config.yaml
n_head: 4
head_dim: 64
d_mlp: 832
activation: "swiglu"
attn_scale: 0.125
bias: "none"
init_std_qkv: 0.043
init_std_o: 0.0
optimizer: "muon_variant"
grad_clip: 1.0
schedule: "wsd"
batch_tokens: 65536
dataset: "wikipedia_en"
MLP neurons of a small language model. Each row is named by its layer, matrix (gate and up: input weights) and neuron, and shows model dimensions 0-95. Each number is 128 + 24 x the weight over its row's rms, rounded and kept within 0 to 255. Numbers have three digits each. A neuron's up and down rows have the sign that makes its largest values positive.
A block is one neuron, or neurons of one layer that tend to fire together. After each block is what it responds to, as a language model described it from the Wikipedia text at the highest values.

L6.gate45:148126108121136130126144119106127131142102145148112109134134145170113133105142099145102133123097169137111141143164145136133118130148135090129130077108132094103107105128116149073164141125133127108136121096084100162127133112102115150150148133124127152161132135138087133130098142159115106165
L6.up45:127146147120149133123171112169117115139147110161099136136090144126143119139094088121145134064089158140113161099158126121128118149130108110105137104083091132097146124083122161145146098110133183169140090124172078167147137125133132125173126107137127105166108132134112127113080159109118150112
L6.gate174:137123129151079111148166109099164117108145151177154123117095126071149116103118118108146120122138134099136124081146114102159143173094087106117168140104164121160115130088096131121118138159119157127098155108138126141136098130137113130114114130138130102120147121154114118132140152124129125161
L6.up174:166107140158156120135156119107115157115135154127109115113121128111126107132146159162072116141128122108128147149113149149165139134148092109127143114111132093155115122144130140110138095135162119160144105108143187127096128095143108148115105155143116143145155100127107110132111140137135153146
L6.gate206:114115111137108092156158132124174077103132162139091092163122092110099147124081087132131134114148142178166114081120132139132129145117141084189133141102089153137117143104121160084102072170127117154091091096121137136158109106122131201155128095160132123122121126134158101135130160094121121132
L6.up206:113117131171149111132126138144110156179185123158115173147096121073140110153143138090127122154124137119080106175156154118172079135151136143076120119135148115102131089106151101122113111150113132168105111142132138110161154142116140096123170146133126135081109117125120108100152133129112137131
L6.gate234:127140112128123135136126133146161131149134136099140147100133145111101150144123115118161123070147157117083136097110110125149113145116137119135119138071122119149137124092121139097153096126118118141133135105174138119148151106148072118116123153139120136138137136136099129158129140105153119132
L6.up234:108145153135135089134130105114122111131129097146138113139116166148129104111109126123135139161085129156156165155115165114139132090166098081152151153127132149147153111097149141109139106152098135142118107154143111125114112085100137130127132093154110107146172160172140087159122127134144153125
L6.gate281:115179161127113118145097138114168124147094150143081158119136095123115096139093133128112135122093122145115079110149195091164162109146132151156141156139150121100117094150136141132161110125142164124120142105148150113120148133115099127174099157139090138111109111111147125111113097064138135088
L6.up281:123114111120121133113065100159139098116098119123113134128103107140122117103094126116117118115161159108157095126165097102100162084115085131145121136093166144124157110115115127154136115129131115126099179092106121154150154129128093096130157129177088129148104133121138118128108093117135108130
L6.gate571:110111140091153135114142087098131086167086144148094117138095102107128138137115111128169156154162126133133087122123145132184089145139128104138123142094138130099117126124093138118160114147101073136142104101134131156116114096154101138140118145126172134059120124137127094118110122141126112137
L6.up571:131120131175103132133083118165119102151125114144124148137111121152144106080112139159123116119189147086061137161122090139138118128120118145120133136109132107091120104102135133099129102159083125135149154135128166134115134160103115106160118137105153121126126108141187138128136087148142135173
L6.gate770:080132128097133145112121098145163136120156125115070130109143116109144120163141087143076114117151119138099188097140101119183121162150120125127112115075129110132140117170134191135135107125116109105098134084135097158162117107113122151165164120113105131150081143146144128064102173122111096166
L6.up770:149114140164129119129125111121127153120186147141159112157121121091129134116104098104094091119127123130133127108121125112151107105141142102154126132095165102080124108127112131137164071186098187150089147073118159145151122117099122142148144117126117154140121141157145180160135113176099107134
L6.gate825:113156153079143147150108092150144180149157153152121138145097109124058141165126115149123137132180135087145084085099121158143109156156116118121104115085122122122139105180135142105150090141100109118137140118104129165103094157117091126075102101126123087092079167163142112109113107117148105097
L6.up825:128132177101151125165136122108127108131120132125154154122119111119081105108094142140093149117128132082139125145124064149151079111146130135134168131135093115129096130147140119135129100134138140169147128098111124150143117144102127162141134117150143153083123128142130122107185132120109117156
Plural noun endings. Final plural-suffix pieces that complete a split noun, such as -ues in values, -ases in phrases, -ers in computers, -ae in larvae.

L6.gate58:122104132132118094148131126146096105096169149129156101088109152129131151130139102094145159091108120142118071158123151129163124116142130146115074146100132134172124072143123133087132128114081146148140117090075126155173118097112141118166122122137132115140088125164129114133123115154126145085
L6.up58:086085156106127125105129145141158136102157149139134122126113117128127112113141125138091077107121142134074174157136148163103118147138154095098160138122154131168131122149110109120111105146073116154107097132159090123115131144145167078140167121144151142115152176138151152117086183216090104125
L6.gate97:121106123137117111145138178145135132083121111133126108139111133162113133141097105159131143131092169170133127137097119129097157153092142126156129175127125118152110165110123120121120117133099150139156093103102142165101162150139134129155112110119123122128109137136104131072143186106098105125
L6.up97:143124113136097118166147112146163129124119131136113106151080166118116126107121115118118156121118121152084136138125122172126160143119152130117134141149109102095133103126124132147139128122104131128117099137105157145108148103145121117107141079117153172138101170150136089081188176110138149141
L6.gate448:129116090135123137136116142137134118124137126109124115172097123103128111181146127079090129131126162166102125101142141136140174105137177157169116124078126115159113149126123125122138137104094125129113124100129075148109113141122090120104126106118144159099084105117097092134139121120127105106
L6.up448:160119126134083175154131134093159094145139088145100115097118177178141136128095134115153125133165170109109149168123140153176135147135164126089123114123153146154122114080146116107071099134082129137144089145116150116097183132114134145126109146107114124121093119112119152111064145101146130118
L6.gate607:149175122138084152084168165158133124097131115140132108103144136156136129165149168116138106139128125171123121140134130136137120101114130138112117150095148118100124104101165153100119130118165125157098093166131135151094116094127101082126122153132153119139111154093152135131122125114141129114
L6.up607:141135082141117156168088128140102116102108148141108110113124098103105137170146172169083138103119148133162100107140168108120124100113127150110117139132103166121123161141131111138148123110145170164108098114126122145141176114087136131169151179087131173132111127125106096115143136116130117121
L6.gate621:154164184117129125124093138093141124141112121135151133113138129121114121181133107133101114120092127167120098102119108113088118151098117107183156137120128134098125107126145136150110150179124146133077099154116157105131137098126131092125125113135124161153114128130150139095135118173097114092
L6.up621:149116109140154091096111138162137128137147125125152125126109122146142147163170112117163159118154086109145109103105102124095137135134132116107141120174131151110121187134106117060107101149121155106109165113136165163122144141158127107107132128101107213109099139154127137108135120124153129134
L6.gate635:160143147155092149149135139124118116132118142112152123147125146117131171178134117068104114136115122150150119105115123119105118133160127129125144149078130123144112102104152128118121112164151125164135101111107119147141101131130136131079095119155092125157083113153137130129105136134146135120
L6.up635:092113134134057113158121181104145142142069116087085139146112101128079060130125137135134106091171146125100177160137135132150133097119087133135093137146124127075100130114135133096102111105144105156119148099127118204075093104119187142146169136136134112131155125165137119118172163107142119111
L6.gate692:090117143162086117151120137133126097169168107099129161114169178145133121089137136137115126109125180129096106135169133181158103168150134153146163079162171123129172105135132139156134110154122142104122131149111113132130118133123122125153170146162156140134135158132135132130150146164129122114
L6.up692:112122160098129153146130113185118130140157160121096098116129131131116105128151148092123139082125142114113091080124115135109125144161134142084102122155129126133121129115089160133085143121100123172124069114128125095111109140074148131154117120133136168118113128172119124125151152140121101159
L6.gate828:121149158117128118148141091128092137130136128124087137133109121107142114143133147134098122160122142154155121090085148110132121153112150175144135089137105148161133124160121122174171113135115150144158138169138122119125166107142134133160093148091107106130136132146161101152121133144128128123
L6.up828:148094145179126108120121158116161090128111106116102082131077146130165106153161127110122114155110135171117088129099162088120112132108113129167099140147130133070087087131122164105130123143108113135138129110107112165159140164101150103159148124107104117075117140120146082048142140129124140138
Before a person's name. Separators (table pipes, commas, dashes, colons) right before a person's name, mostly election tables after a party name such as "Republican |" or "Labour |".

L6.gate75:167112185118132109107118150122139157174104142162116105089114146091110081115179115114138132128137097116139104115158124109127148127123122143143122134141158150144139131091134128122114105090105112115097122122146123137136106109096132142107123162129113136110160134162079125116112092121127127095
L6.up75:114139128137129161131132093140149134092099130100159118105128098071176115110157130120146101115153196150152137105134149145109127152169171085123147162119127122121135120124139104160132084116072115130130099127149169133157120126109133144101131136141075144127155116158095147145164141092154156042
L6.gate83:090106097149143110134131129151135164115125133145142155100132147122123126125188096111135149125131089143147153151135087135184149108114123153161141086123108109136133151143121127115174122117102136135114137129138094105174065108120144147133150118112117167143108133078135088137092142131154105102
L6.up83:155120110142104130137151113099096114126145122122135136115155132144151079137112123086180126077136131105139099123133069139146135117115093126125171133129166134131098116094106119149090168113167110194124108108146166109138097127107117135106194140126106108135127145159155122142183105090119141143
L6.gate254:133143136185153089126137131133142130124098126120118143123113136096150127110143093128100141139134128161115123112124097135124134108143130148118157117175165119123144124121167107094113149145150151130122105152177133134137101101127101178104143125147169093148088136153115055142096109142154112095
L6.up254:107165143138116168153153137142116139090089133130156117171130110126167157134141162159142121118138145140116087084095156120122135098119151161124143148117143122092134142140108145107165109130105134122114136179144128097129110148154126156105175106132117152078176125108088117104135122131134130120
L6.gate308:100159098126079153123117088119121168091103083078149169111155159116119143132132145110136139131130141174095152115109069114109135137149109119123165134100159120105112157088101107086129115102130142167156115124104140100156145097140128135110124082155111147121088129122142077114146109164139163100
L6.up308:176160181158103132126118132119096155144123124121134123128142133100141110109154099115082094107131104166130100129161118119121147115151120120130180092109113102109130112137147158141112134136124126113139128100095110113172136138134070146137137109099129143151134150117098159108084107112141076111
L6.gate415:118109177155105113164096119114121126133112107165148143107129146095176116103143116131119094156119084127144120117129116117131132113163095118107173141159143159141142137119130139122100114166173125142109141125158113159127120141113111141107141123103133136101069117114097063124119131163098119120
L6.up415:091145064153122141156119088123138123119152144105092184152101107138127091086113122127120155137104100128126111131134116110147120122160120136154130146111140119125108127112154183127141144094112137107100146105130109159127123102132144129150106072076141120123112129089115099156118127077107133135
L6.gate451:114130112161126127150153145120117162147106124144097140140134133134135127160159150142166134147121117148132129119110151149121149134125119137109133117138136098125060126128105142164116127126127107148119171113122143066136148149137114122140154084127075150166101102114095162142106101128109079155
L6.up451:142115162123096151134127104147095104138136119148094144126141150113133113111125130140139112130142092146123136107146121127119161065157068116089136130105137127095155181054115136088134115094145121122116115109153146137126175125157143114137146138128110151142117147117120108120162100113120116156
L6.gate688:118129102112091121135107117170105122089082157107127118126135120115157109117112090081141134108145143158120127131105129139128171145136124158116163174143175123124160134121101159126149170145143133142138128165095145115133084167117119117113162183081167152171097141148109107109134115123143130122
L6.up688:151129151130123167091137148174130108159126119135137098142175166144111144120168130095141139116123121099158125133144143127082116123129107128105133111116138123117140082126132124050140131062132142111145136128129135095111089094067132154104142127120076140146110113172137118178128138119110145114
L6.gate772:128113116157126117152128137097137121138156114129158155100110105124128123098158144096131105122083150149155114097136104140164125133140126139123161104128132159118192111098148141103170119117176151157056120093140142107157132125123124138117132150129132088140098136116088120151101105117136126145
L6.up772:163128081143108117147153141116109134117143123172152171115170105114114129126119135130143146150159131124136130078095069093151118151111166132077157123136133086121125142083133192099093099158148093159131141120143136135129127151134098164132148144141147166094098126094141130179103087134160146106
End of given names. Final piece of a person's first name or middle-initial period, just before the surname, often in tables and lists: Stephen C., Liam, Eddie.

L2.gate83:137143115116113103133114092119116204100090140137125109105120119107131128101131167121156150151105084118136151107182137141138140133094137127133102129095124139159122144140119130202135171127149126154133179101117113119083160132124148159145076123143182153110129133121165171111120122135116102110
L2.up83:116153166126119120128176183149155162108078124115117099119106122044140126104135137118142119121078164151138129165131130162112148132102129144115154114133126128119115065125172098155143132156138141133142141133121139083128135134155090138140078124107169186159142102118126143130136117109112111143
Section-heading closers. Closing markers of Wikipedia headings (==, ===) such as in "== Career ==" or "==Demographics==", the newline after "= Title =" lines, and some paragraph-ending line breaks.

L5.gate3:105081136113127122112138131121153134112104125120168120151070149113114130139135133127156127133121123169138155156110109134134142096161130118110104134103101151102144158088097135139108100086140137114156120128162130105128172097142140142153132114135121156087086095112112068108164158124127119096
L5.up3:177050106107107110109128116100121138132153147108138058155121114141109181145122109089145099148150113131093154157102083130168122154141132156134147127123138104167149137111110121158097121104084151186107128114161083125125124124117081130130129139102148087105123142117141120101151122151099073114
L5.gate234:112146152147124132156121079122149121107128140106122096146098146136151120085077126099123135087111167141116124148107085174114157145099168137143129150155127140123116087164114099133126106153083178152131141125109090184169093095116100102140146146127077154143096119125106140114114168143112130136
L5.up234:122151144124119145155103116121143119122116121125112111091126147168160155122092103130090120128108171189147127119150086155124148096115136149156126145141145150134093103134105125143125125146096114136069117113137109171148125052126152136114120122122115120115097121151095123093118178116131143138
L5.gate240:178122125169107111153153109129132143148109077137121100157080139120128110116131130123132107110137079156108153157164140105176141127142139169148127170132152132142138136138107118141133148115135159165138157126086102155116158114136162159144149113141095109122123116146103100087138132131122142113
L5.up240:127124119124123132160152115112123137168127108107132117168106123111188123125093132125133150106132155153095149150104072126117128097129127119139135159079168171105128150105138103150148119104112117136162156134100159174119118112134128092120125110110118134131117148124136139120120170119071110137
L5.gate365:124104163149124113128091133143128119131158104117119112100127120105113149137159139096157149127133074117140137138118114109116093130115158167115138109136186133105177152123136108122114130174127100090130097113147134160113127096141145100122132112189130123137154136112102130126154155120091147133
L5.up365:115094115116131120120140135115125133120113116117142115134115143110134088140117124141118117134112115115135156143107152146116080137112106099123093154125129127079127104123187119129153136114126132086159126159133116153169143127130134105103122118127139088148099101113121145115144148107117063109
L5.gate538:156119096135137079146115124114152116179131099134146125146170105148162140124123146140092145078116149140153126150106069162186118125131139131160172134108164126089169144108137112119121109111130118151106158107143100138120104114108119138168101065115172137172138096109128176123087112134145061101
L5.up538:148115091137163106108150116107114112098171089141127117122111157129113144107118110101113093122154094172162159070126100146102117104148107168151087137100120162130156132151146150079158123117115086162130113122109136106128137128144080135114153120108160119095117165139141112136103115113124108130
L5.gate656:131156140187141110119117155161135129114107145094146094138094126135149128124101085160167145118141126105110099134175104185101135105129155123109135125154144125148144133144156107152101111144136177171129165117126149150136128132137131110136126107126118131104104174133091112097179156154116136132
L5.up656:109173143120123132178116115137140175139113128128113113164122114166143161141108118133161117121161156127115127165125141136098129157079179136120131160104165144103115134107105119146126093126110120162140144151125148122121128141135120156132120108149154172165079097128110137106108120160081127148
L5.gate744:122112101171113127161100138081149138136174136099096144120102123129131142117130147129156127091152148125089115123117112135147139108118104117146104124156155134144152125138136121136140127109127151143112129133104123159138127145168139158126136130128137108167106117116095110135099150117161133135
L5.up744:116070144128148119116122134152151113119123168119102096122059113083115111128129120081102108119141145123152100151104140110148095117128119095121130094115106103102137137185087121149083084100155120131105151090135131128124126090173133136123136128132149077105067119157129125135113153154119117120
L5.gate785:129060129119100085161137133101115123086106145117104092146091141129104079155134165092076152109137165145119099098084146137134150112140152126151158163114132161122133144134153128162147157102121124141091115106144111133096122126173187121141148125141144121094140147126100098118163169164123163119
L5.up785:166129157097135148140100148137151115142137105110098115126112122100106135170123142156152141145137173119126129082146110119129134142119098175122079109112134133132119136116093173104139097118119136120149125136157118153128184134163143134135149105111144088098107093138125127179155134140128150106
Before a person's name. Fires on the token just before a person's name: list dashes, table pipes, country codes (NZL, SVK), and role nouns like catcher, bassist, businesswoman.

L5.gate43:123150109148126110140066090115158101156141143146146102119100105103092103101156113153115130144098167138077208108118138135106123130142117143133083113116156144116142121125125115124146139142094144109133110139135088105169115115074119131141100115093108125117148137152120088088107127135104103110
L5.up43:133130138104129113139145113132131108156135136125076119138122121114128110141157134173164130128126125125123137124120121142162097095131157114073111120128106147145129079091101114162101095117102118129087102154110129117163131167103096108096149108107122097119184043142118063167096129141091108134
L5.gate119:131098168138154177094131144152135096086124145197124146109118137108121125141116109099139095106084159116121112155098091137107132129141147108137123135142099117152108111122084108127152069102127125113118100144117096109174072130165133133106126145174113110143139147107095116109093111135109112116
L5.up119:113094147106133125139132117149146149119114109117114154112100127127115113142143089153127117104132138132128132139142161145123065177110134196128126115128104160137139075159128105079109077207147127116121140129119160114124137148106140097129138149135104109109103081127153124097125155097156098154
L5.gate273:138173186133131107136139121119162137142116144110089123142115153118108165138060106143125147109150119128115122137152054128164146160158141138137099138131144126140130150168072124139144121162141168154151141144134149164128104099120149142143144106107133120160101127167119111068126157143178103126
L5.up273:104126125119129120124161158149131142165138130192129121139121140160147115193115093130145171147085131129108109151131093161094142104082162115135129164110147147119156127117106134155131102130122168109096179096095137109142108115109127143128132123136160107137128129121095117129132115142162117198
L5.gate329:144115156102146133121108085128133156159128118115099133133123106093081128109083136157112138137162094137112109126070149150146146144135126125099112125110140132079104094127171119125160078168160125163089107135132168128132103136104135113182102128110151135098098110123139129083105138109144128098
L5.up329:108134114135165160113137106123164089143116132101156165129123131116141103159095096156111155134142120116135122153112133111146158136123132129120153159096132135131163063122134085130138116108133098144132129104148120111117159144139133167150114108150154135134157148115129104115092179108146100153
L5.gate466:129156167120149174111113131136139143132158126138111103113112114182178098096101132123128125160123138123151142113151070119094143133143112083099121186126103111109134128163160109112152077143136135087145145072106138147154113144109107123142099174142122074124130144156115130121108136134101162162
L5.up466:110181166105086136125116087119133121147145086127084079096146147110141125115089154091116144158141138142131094155173145126118148153191110145129179139173154109109128101126148149166159158105146102125109187109135133151150124128104121122113132145138133087149147130145117113076110109110130133112
L5.gate561:123147118107143144194084124183148148131130136133140128131111126094111143167101112123135112143136118141161105161172130154140088120135164112142100123124123145114107150151141151143150150119110148167118119141179105162137140156105139075132096106109151154096112149147103130110136141119130148156
L5.up561:127158149136154112119109125149133107150154157111148141167095172173104112161116120135138102128140149127147098128139099134144111132160125191152131143136138146160112151164118107119151107117121119107152163112186122131072095093120118114132096133141143141099133122145122103068154139138136083088
L5.gate583:139122172113120145103146087183106138147125129120080121125090101090126090151160097157106123143182158134101160119111117137154121160190125133138067141094107156106135104131143138079133095133103137122105093106135157126116111148147133129121120112137151120081125121153175119090129201109157104103
L5.up583:121134139111148127113126122140080139118130145126113143111096152119103092096130104139126097153158128140140139153133139159161102124200105178122132122095138131112132104113143149116154083165084119088084105164100148138134106155151134139154155144121176150089147100135184139135125161117139106139
L5.gate816:155079145086142146152073155098124102098149158166128132154131112079128096140127117157114168158135128145098168127103113143149145126147102098094125074134110118126147100131160150187149136150107095123148125136108139146128148154141120112158118135145111187099125153156162126146102076132133093113
L5.up816:093126113146148096130120105111133130137174115127129125172093062104111128117109110120178113144161112152134119144155115154130143109133123161150124113131144136120090131048107131088109141146125115096131122143136119113153131126078170142084108073114129090161133142089130137155126152127127144049
Plural noun endings. Tokens that complete a plural noun, usually suffix pieces (nomin-ations, prosecut-ors, subscrib-ers) or whole plurals like members, often in headings or counts.

L2.gate455:131129153099144121142136123155125087137143141122081108157101108090157114133099089135090092154152111118155131153098130150164123153190098171153108119097142158179152096124151141141123123137090135132131155099131113150134123151110119137108150097172127140110119108161149139127118124125153111164
L2.up455:124120136120156147112118149111146157107145111124070132126098113141125084128122133098167144113120120166103132155148153143097090155172105146128110111092139132151136137100146105139123128129140092145105110115144101122117099141104129155114132119176110140146101122170169107114134147114158099155
Plural noun endings. Plural nouns, often the final plural-suffix piece of a split word, in general prose, such as experts, races, clubs, workers, injuries.

L5.gate46:107130102138128137131167122130090155150076162134111118077168143171079134125136114141129124128156107155122126154147161144103142148182107149140120140134142162148119138138118099160115088151093138136146152085122175134121086117110114124094126144150127109160140106126119104099144085115111125158
L5.up46:125146158125094116141077135078144130132105144128117135142159117096160163160109099108108114138129129132151138178132147113114103131149144147133132118143112106149136111080131124151142124159171117171142112168157156133099123108155172167137124129148116119114171159138126140123089115145131122083
L5.gate124:166105102137161090108136114108138119136105118112150109107109116121137153151121105141129144127153136173112126124129097090126132107129076176172115097131146133143123131145094099139096153084117101135136138107151118150116095106160109117134130097123182157108164149176121136141112138140112124159
L5.up124:111113132160119156164139139148122151113138097112126126126129118103148098141187130094120148130146075121146126086135172165118152126151099127134143125153092140099095110163087142121132133159171103112129113110113119132118074131140126131136129143094121102148136142160117118152177121140165124099
L5.gate158:157137133127118156121130140101102174112112125147124113084141138107140127080115123134109125084132130153149132147130131141113111147130134147135118133095139157107134133157137112147159094137149171102117118116132096112157142173140127114134155084106126126109112101100120143101134136144159116099
L5.up158:134134162105163104119127156121116146102112125162125087101107113122133125133132142137097206146120142135154123166131112169091165166072101147100153126169158146128172136135169114117101140109156110109121162112102147167101134194107117126143076108108150149129128106117152113139131136100154120125
L5.gate189:127108100144132143121117084120111111100130129096126127114138106151158127093118155089117095155180121157132129116161084145151158119138098146086157069142126133108113127109102150157119133102153109129134131121123087127119086156152107111126136132120145127103116155147106107121125130107138159122
L5.up189:127156161117119139121181136159127133152116127124187139157138125077184094108169106147168121157102116139145154105127083112148109119140090119128096124179137111119107076114122148162132151150105110097150140138143125100122109188126109121115136123115147163132141118155110099166116146129126099161
L5.gate266:099147165089161116163143128129108125173139096116137120131129111099123106157116159136166076120087136154155108122177130151106129103121113121130154125152098092080117129113084131139137085156126134194148158132185151158115144127153142140111152134100128129145151121118137107122159151096109155127
L5.up266:104158148147178103119092074158123120138178144131154127099134123146146124129126110097148151156083141098121098147086112183127107139089160122138157112129155096110114169158158135105102140113148106141094128155145124123141134126160159103128127134141147101115138111127131119136100134105168139156
L5.gate340:143109101129105129126175143132128196144134141137114132079136101161191102112161126082158071107117130124133135093150146121108126107108126159125085129090124124102130132113146136143134103096146095086172114092148111167123121139143137131085177140152157165104160158112103125146106112104145139157
L5.up340:135158141120102151153115140145144116128128169145132129150122152140140151102131130100131142156093144152133143154125157163114160125147107109151139126120110124142131112099174127118099114067119161104114128166101138151141078127157104126087125117136149102122139104097151117144112144122147111152
L5.gate613:114129170145172153146102105143114139122148117137109142072133088134131136108124129116133118105118146166086126102097146117105145115086138167141166129145134103153122120175131149155133078127146121147112140140133149156095070150156135104107162103162140094138105155136131137134156128133091109152
L5.up613:155156108146137179113118097120179082106119120094115153174114102101137138135093104127112117095172153096102148171115161135111155106142101139111118116163123131090114144150143083121138118125109136156156126162114135171149144105119139075178120123121127128154104138109133130126144141175097121130
L5.gate688:114108161145143097149091093098088110124146114123098132157115116115178173137168167147138118176162129108102117108148146121109110106125148106171107146132130127160108111122137144129152142157145098153121146088154135120136098134182146127140162159117128113158091119111132161141101144155145099131
L5.up688:152127128093134158117122130163147159125128126142133143099144133137109126101145155118119161171135166124169150137160099166136121092095143115120142114134124145124144126102122151145111096141101113166141096142105121113135156107142158087126099157088126129145077098111158102107119174125113165091
Name initials and paragraph breaks. Fires on the period after a middle initial in full names, such as William M. Grimes and Frank C. Partridge, and on line breaks ending paragraphs.